config.yaml
hidden_act: "gelu"
rope_theta: 10000.0
parallel_block: true
optimizer: "adamw"
decay_shape: "pow"
max_steps: 7880
MLP neurons of a small language model. Each row is named by its layer, matrix (up: input weights) and neuron, and shows model dimensions 48-239. Each number is 128 + 24 x the weight over its row's rms, rounded and kept within 0 to 255. Numbers have three digits each.
Before each neuron's rows, "fires in" lists the words (lower case) most often at its 100 highest values on Wikipedia text that the model never trained on.

fires in: "year", "family", "died", "contract", "decided", "provided"
L4.up672:123081149141166151186163137123146147131147127148058122156127126086105158130162169113098150130102117142140152105099098143126153092118122093122137135116160109104124121108138121143142153168160113129123111137129120124133133154137145102074172154167118118082114119133135122098146092162151142118130159132057123104157087103137139112102103133114137089119136132139124112119138113110136159143113104144152154084135163171126091139162133111128112162116150117146139098099158130160139133149086152134116138142111147117078181102104137180116133081140137131176124122130116180137152098081129139121

fires in: "and", "s", "more", "few", "his", "many"
L9.up317:104052130119156114163163168160102130118136101094152130138099131134091141118154127148106132137100127125166160112146152119145150092088114103124156101118170105139115117151145134138138113125161157113161114118113106110137144098109177140120161202181159147136119151132094129159192120104148117138127112112106113135101121133081159134123123127158136151162106137133145118194140143156123135129117151159165155139125113109124121147093160132119124152111128118179137100153157150089105121145119100151102137108132118139080128093133146089126095142139130158119166072129113175104105117130101105146

fires in: "set", "designed", "built", "design", "power", "designated"
L4.up374:147121102107120069142123171100138128120127139163112077154124150103086132122141123136112135116108113085127125134123164131171167117109103158139086099092142105113090157088171140122128122112165120125151125134121151191136145078134142137118144146098172106100182149163126121124126135138112101124105127162105140131113139100135098104114139108151134152138143148092127113092120102124114101102140122101161135142126158110155133135125122098097123166098154123154136147153144144113146144105091143112100136156152152132101128113114162129109143145092161088130122120103147138130117151144105132118

fires in: "round", "country", "gladstone", "built", "established"
L4.up343:137107148095157129118080164109168153065081162156085106145159128118147105121148109106123144132127136159141130113151080113148118127145114126119083110125148114084116093094148094108151134146171102114152121106153086152127168124156110144155125115124137133093152138127072170140105148129089108135125091187113134127119150129182125087084166110127151126116125115125126096121116101126160138132112109118150173094144116158115095097142142129060097155124092138130142159092106165158142173096078134121159109177134110105131174168118149144139162170155158160154154175129124099150127125108099147120

fires in: "more", "released", "level", "ground"
L9.up772:113151137132136122166157117129138127149122143123109119124126125092121131157153100137108123137144128131136111092096133120054150181125161134129144126132141096153132128127135167097137100150167110130105112137148136117175137113169112135115150115092173090128182111151123112194136127142131132116124130122140065140113096080103097096127121120092180136141113126100123084143125125088116057139077169126112142127167117117139105132129134130147127150140169129176135130171119116125161143104090112167122129124139129089101147108167113127164081132080128128110129125086155159128152103126101158133

fires in: "called", "named", "original", "considered", "described", "describes"
L4.up336:152138156138125138107094113104151109119113102133099100159143120158105129114123103156114163154129135125146101115144118124139159125170130106109151083146157068153133114124145141114116170117119118136114167114167154095103116127109131139133115144109145085146148091153120150158146140128107125161141125152159154136108121071102151107137097107102153130141135106110157095122145076170148109128122168144157158118133117131131109099180189100150113110083140085140127154124154110121142154132146102084145108162097124113125118141112146170148107095165114129125139111106134109152132127094072143126

fires in: "democratic", "republic", "media", "journal", "medical", "goals"
L4.up971:085123157095124128143120161145128137097109135164122121137149088130121112144128097080138127130156166127097167115119131127120127101154126131145149153143151094103137130088112133115138158145119137136138085172133126139125142134120096128135095104158131177089200117101051119129102069095153129116125182126111129124113142111133158113127143120129147097138099093118155161153124143090124140094105100115108126125155166108129098165125113132136128101117142108146122136115136131147151150129164127127125152148108104113121101123160161139111145111118074121164166138132153137161137073125177088176

fires in: "who", "constitutional", "institute", "reference"
L4.up506:142109112132139109152120097141112153138126129132104123075147148116149137113133101133083086118109105118151134142155165093111121119117073130113144123123122129117123108123109119142094167142155132101114117109136172126137092146132105141135175150109149147111151130123101154111160089133115146134138148081137140156162114147125153107132155165086138107110099160115083147128158119129123109107110134201187134099103130154105115127157125135153152149163128132084177142128094079111116116108068088179095135128123151123120124095134120156107168120125148140110182122123131109127163160130151112144

fires in: "former", "became", "military", "decided", "left", "provided"
L4.up732:153090123118130145141148130132090146125167141127099113106098101160144148061152129131144121141143116068192145084129135142167107093135116112094130135123157148134101111112128142132131118106150082124101105140137141124169180126128137115117153163175107128126154133156109140114140131110169102106096122166136122143113147131109148123103094093117136079110158117076128109142119094125136128104144090125110181120164102111116134174172150120113096135088138139122123147104123123149153128124127151091098123146121132104094089144118122144137129126142086158212122100083154093118126083131114094162

fires in: "politician", "footballer", "personal", "basketball", "sadf", "2016"
L4.up328:123126142101133114118147149187131108126141114134151125189153084148143103091170115137108139164117152130107156146179094154156141146148034166145105102114121136115139152118137114118138162123153104132149165108151122157099128121162092152097089149176132097103106106159086150112131085130141119187108114151106134130096103100111131164144135131150137132097126146132144130178085108168118142113113161127076119155134130110131144131127141151125138080112119120124111122135096135109134147116093139123111135140095126107134170118100135140135133142083090096147097136102105122148126120107120173144

fires in: "and", "born", "or", "not"
L9.up736:139143145134138112090127093141116159162125115122131182078112158106117146119151087136124123133152134125113143147133146102096121136155141144101118129129194121101138140114145080107149110122126106169132153150167127121114126125128068163144107189133138136139106106152108108158125097123083120153119139157122101091146138116128084165110112116121169091206088123155150100122184139159132101125144159185136092105117140103084127149140090110134100146118095103134167052146142111159133106131142089166116107152131095119106167151132114114167135109158089105109136148145163115153091089132130083135

fires in: "name", "total", "title", "prize"
L4.up84:107158121145123133147112158148113181114111134131124107095149140108145129120126145141110151151135132182154163133126122126120137181104134167118158145079118098123097141145154117153112110168172105161112138133112142122096109149117135128115120091119108130112115107180084166134148096122153156158154161085126104103125068142090120133086139101123117124109124161119105125117124153156071149145118137124160139102134204069154141113159130127153110130157131121131202094115099138143125162155108112111125109159151120139086122121092123147137144106140159121126120106120163170160128115147140109101

fires in: "only", "than", "unknown", "observed", "touchdown", "defeat"
L4.up412:118087137126152092095138115102140137140077105100118142152117175166130192098134160079098145128117175158123130119134072148089129079120145124121128148139126136103118110123140150096104099112157158111159105133180137106088101097130141159127120135131113113139105184156094135101114108148136101168109134137129119134085128102110102107155083116096128129147105142117103128116135146139161115130109146126152105113150102130099134131170143093146096131146087095179122109144152158125097104131128133139167139154077150116177111123186159112154145123155125132133117176113094113155108155103127117140

fires in: "right", "rights", "15", "alexander", "23", "and"
L4.up201:128123125124120092159133167170135123113097145116108133138089117160138113125186156151108114110143104123129134161183140124129133165145148125139148131096142101095143153135150172071128124122105152143144118113114155122116123086094103103114151117171110114147078106123128143167115104140138116145166174113129134129143089101135148091109176120147149119139142133151157122099152169115116169129096125118119135149121172071146086081172152173090104149159134112162161109142106151132083142086134118129167114101122116100088095104121108159127107143101115118136143117116103176168137136147144151132

fires in: "military", "army", "pair", "chairman", "government", "federal"
L4.up631:126166114123167141095163122113123115098147112143109119138153127086158121093121119096100169143106137098124174114136117161123156093106137128140083105138116150104192125111151118138115158101182120123126139146118105127120148128103142141121138143142117144150124176168098152120189112096114113124151120161138125158170127151160101078093173124078128102162164133088131115133114145139147150091121133109162121123131105077173128115181123096160106161116151109117120147135151185146162134148096142167146138158123109120105135134130137109126139129102116151119176111155094106140084149110103119125

fires in: "republican", "democratic", "s", "election", "public", "republic"
L4.up617:112153131115109122122131143121136107162127175137097124123150120120091127106149068135099140148145137136132179072138114069107151103112132121131167169118134112133094174102118113146119142097127177145109126188094109149099151132153088153134134119109104103122156151136063101123128162165160118095138149165089150150140111127154121111168146085153115144116147150084118149142159151150141125117155152127125144131135107151091143145137109153149117132105115121145125108145081072099147094158105145108127128134142121143116089110126086129159143089124103100138135125125135151137150113109153117126

fires in: "gold", "performed", "country", "single", "golden", "supporters"
L4.up842:135163106149154102142138160119161106093113137143119109122090085106141163126095145169135173143099157123164112150124103100081125123147142110090126123116109122094126121120145146134109137152132119156122114148141152150146124107184173113085128130169140079153119140150102144126112128106112103157101154136127126139145119122117182089148111119132146122119151154104106096090137101164151153133095132145181127115114130161134091108121152108102137152114155097128062115134143119142135094139105165107117110157143125146155147152138086100127141122114121108133162145121131159147118100108156138120

fires in: "human", "electric", "during", "role", "clause"
L4.up352:127100133100098097116073130128091093116135098113148118165136110130102099122149112161135115118106116111191095148132105172117167156129111146140154124142189130123154153104122130181151125178141110138144140118097105159123105139143135148154126129139107127135101129101105122141167107147154209142117094129141115143119139100116112125153054118144131163089139127097102109121127106134152122112157150142119095153158137150113116123127178090130109150153113126135114179167112105142141126102123127156122168160115133121090099142078103121177125136137099109143178161158116137177102089127153130127

fires in: "his", "right", "with", "rights", "its", "left"
L5.up977:127120109134144117122136145100132160084123099060119089137102109100114145120156142115114127154094126108116132143147135144092145091134143136143145095125108134122124202120151169120100143138142079097150145140102154121141139105134143096115165150157178098100132111136138150135163138103161123120161136104097107137090098123116112116125123127148118131132156149148138106129166108152127111159124082103158126134094135086109129090106111124102140148168197123151166122129162116127158121136122107155123161148104136110092135112100156101097128133106148141105157109124127161142099132150130127111

fires in: "book", "museum", "stadium", "club", "france", "country"
L4.up762:165140157076162139150112126106141112142123132117124116097120176114090115104108121118169146114119139078075134080137148117109159151109102092123124091118105095138122138114159134100089169133127161134134158091119148131140147127122139150102131152134147136132130114132175117154148154137091110119156185179131145132096150118117156097118111097196148057110131100142140093123123145098156138145116138139141123139136129142138147109129138156154112157184150094123153103111142131154119095072122113142117082164152115083111111113111147158131099130100162129092129135095126129163131150109164131127

fires in: "place", "town", "species", "where"
L4.up109:121113121116115123150106125174128179128151117102117095143163137098159113129100115109131135164081153166127118135166098141125147101115138142129150130132144143099155170130120091066134132111152141057160088136142127157104117111096142131139152141153103135071138142116132148136128110137112081124096093137125130156139091100122176126130123155120164081159116120094095131104169134145160135154097115117148132130178111124084100109157107128133143131159121141156106068129140131129138114125138141117133108152102137140101123118157167117118128150121130167135141144119131127139127133183103110116

fires in: "produced", "board", "producer", "led", "champion", "championships"
L4.up490:120105152144143116126071129118143156174155168129127125098131178093105094113105099116148110149103138078115128091121147100138150136107171122135155135103112141124125127139126108137144131152107114116154122135145109085126117102106128108099122130133145145159128142128117116137158164110114150165123160175104117151136114083160081111137079102157166118115165108099159145116161127173116137116083082155093118131145165130119146164109132144113135118159111096101134153114195162125137102106103108149149177161148085148166087120120126137136137170157067122124139101152131171118118151146112138144

fires in: "album", "produced", "release", "producer", "labor"
L4.up238:108133157116119100134112114108113137152116149129092124141128146122107098093173110121152130110134111152133146103152071136147096134173132144097145103112131124134148171143128123146115150100147121150120137131143156137160113057112080137102115186147106113118158146146123170175155151137099141074087140157124111129145134132121091155083139128133120120104128179122127157115104115109123203116108153142099138061122132083108119151149136120111119105142155135135082126170157125118131105109112130165112150142143101142108105124149150094166099140138129159142146141182126103132123124102127144096

fires in: "place", "television", "championship", "championships", "associated", "labor"
L4.up726:155113137074109098167082175145080098196117109161073117112135121140113140098157090120124147134168128129169114133152132134151174084119150125130116165141110137105108066112129120093135115130169154106119099131103112131135135103174130148120111098143111149125149152122126112112141089126134098118107110065158125145197105138145156141147115157153136135178144087107151141097126135093126124119142122119159147109150103132133164144154151118110097161118149152130116101142162127142145092126101117128108119160109117137129121128130137157146117154094125120117087076105127112131131109146088125101

fires in: "it", "end", "ended", "line", "headquarters"
L4.up460:076080150122107090131148156197165140132149145119106122152098180108139094128151116103116114098152149157129100134152147138116115106101101111156099080137148099137189144100156116104185168117116141119097113136152102137145133097122142116130121123102119085116084142122138188183113096109086144140124129097114131119139058123104135138124106119152141128147127127131122113150155126128139154163121138129140168146139091115100135130137132184159106143124138141174100159118119177093143153134121131132144136112130123170121113133127145124086129097133134140114188133152123150089142102116145109103

fires in: "an", "went", "potential", "wanted", "voted"
L9.up285:126123103112116122133163175150124133160133137119149100112115099120139125123088113163170149165140112124194103116107100145096098145138143129130079132130124146068122166140117158122077118117110128158123145095128121156128134140158135141132127174101128105084097107151107129120147134136099114158112146141115108124144125123122135078084123134160131052122149141115134128093128119134126153114102161130167173149104112147123098138070147108080115137148104108154110155153123122091143151130148137109140138189149159146073141134114141118126132150130094132135145153133082130182074127143136108153

fires in: "film", "championship", "championships", "award", "films"
L4.up134:138135160109128132131132129102152096151119199151130117119158179109124097137137090153097130133158172097166107100157104091119137100119117157148121116117139110145127122114135102111147172133119107127185132122093168163154136074101144122114140099165144114136136152135121142127091123140136139127127107117110093136170159123148146107129111122130175108116197141138138195124145139150180154091108138154109160144122119146104189114136138126126140109132106153108122117133187149122127096127105153162117141160074128109104128169152088115107132066101124135170116114107154128110137108140177112132

fires in: "it", "check", "recognition", "method"
L8.up11:135093146146139122145104126152112119130155128109157095141086178122079093098117153094127147144096174121148139133102105137107139112121135139111123121101105118111111157125141136126146126146169135147112099082128152134125103137133094135134169127124106137108125107141109134132112134180084109102147144073125093140116126144140152147093153103135114116083126151099165051153122106177122109103132118120172137154122127090114090108140114107119102134157146089161124147111165138146140130138132134145095116126088142098138140131145121091090149111097165103132121154180116176103141108144101146104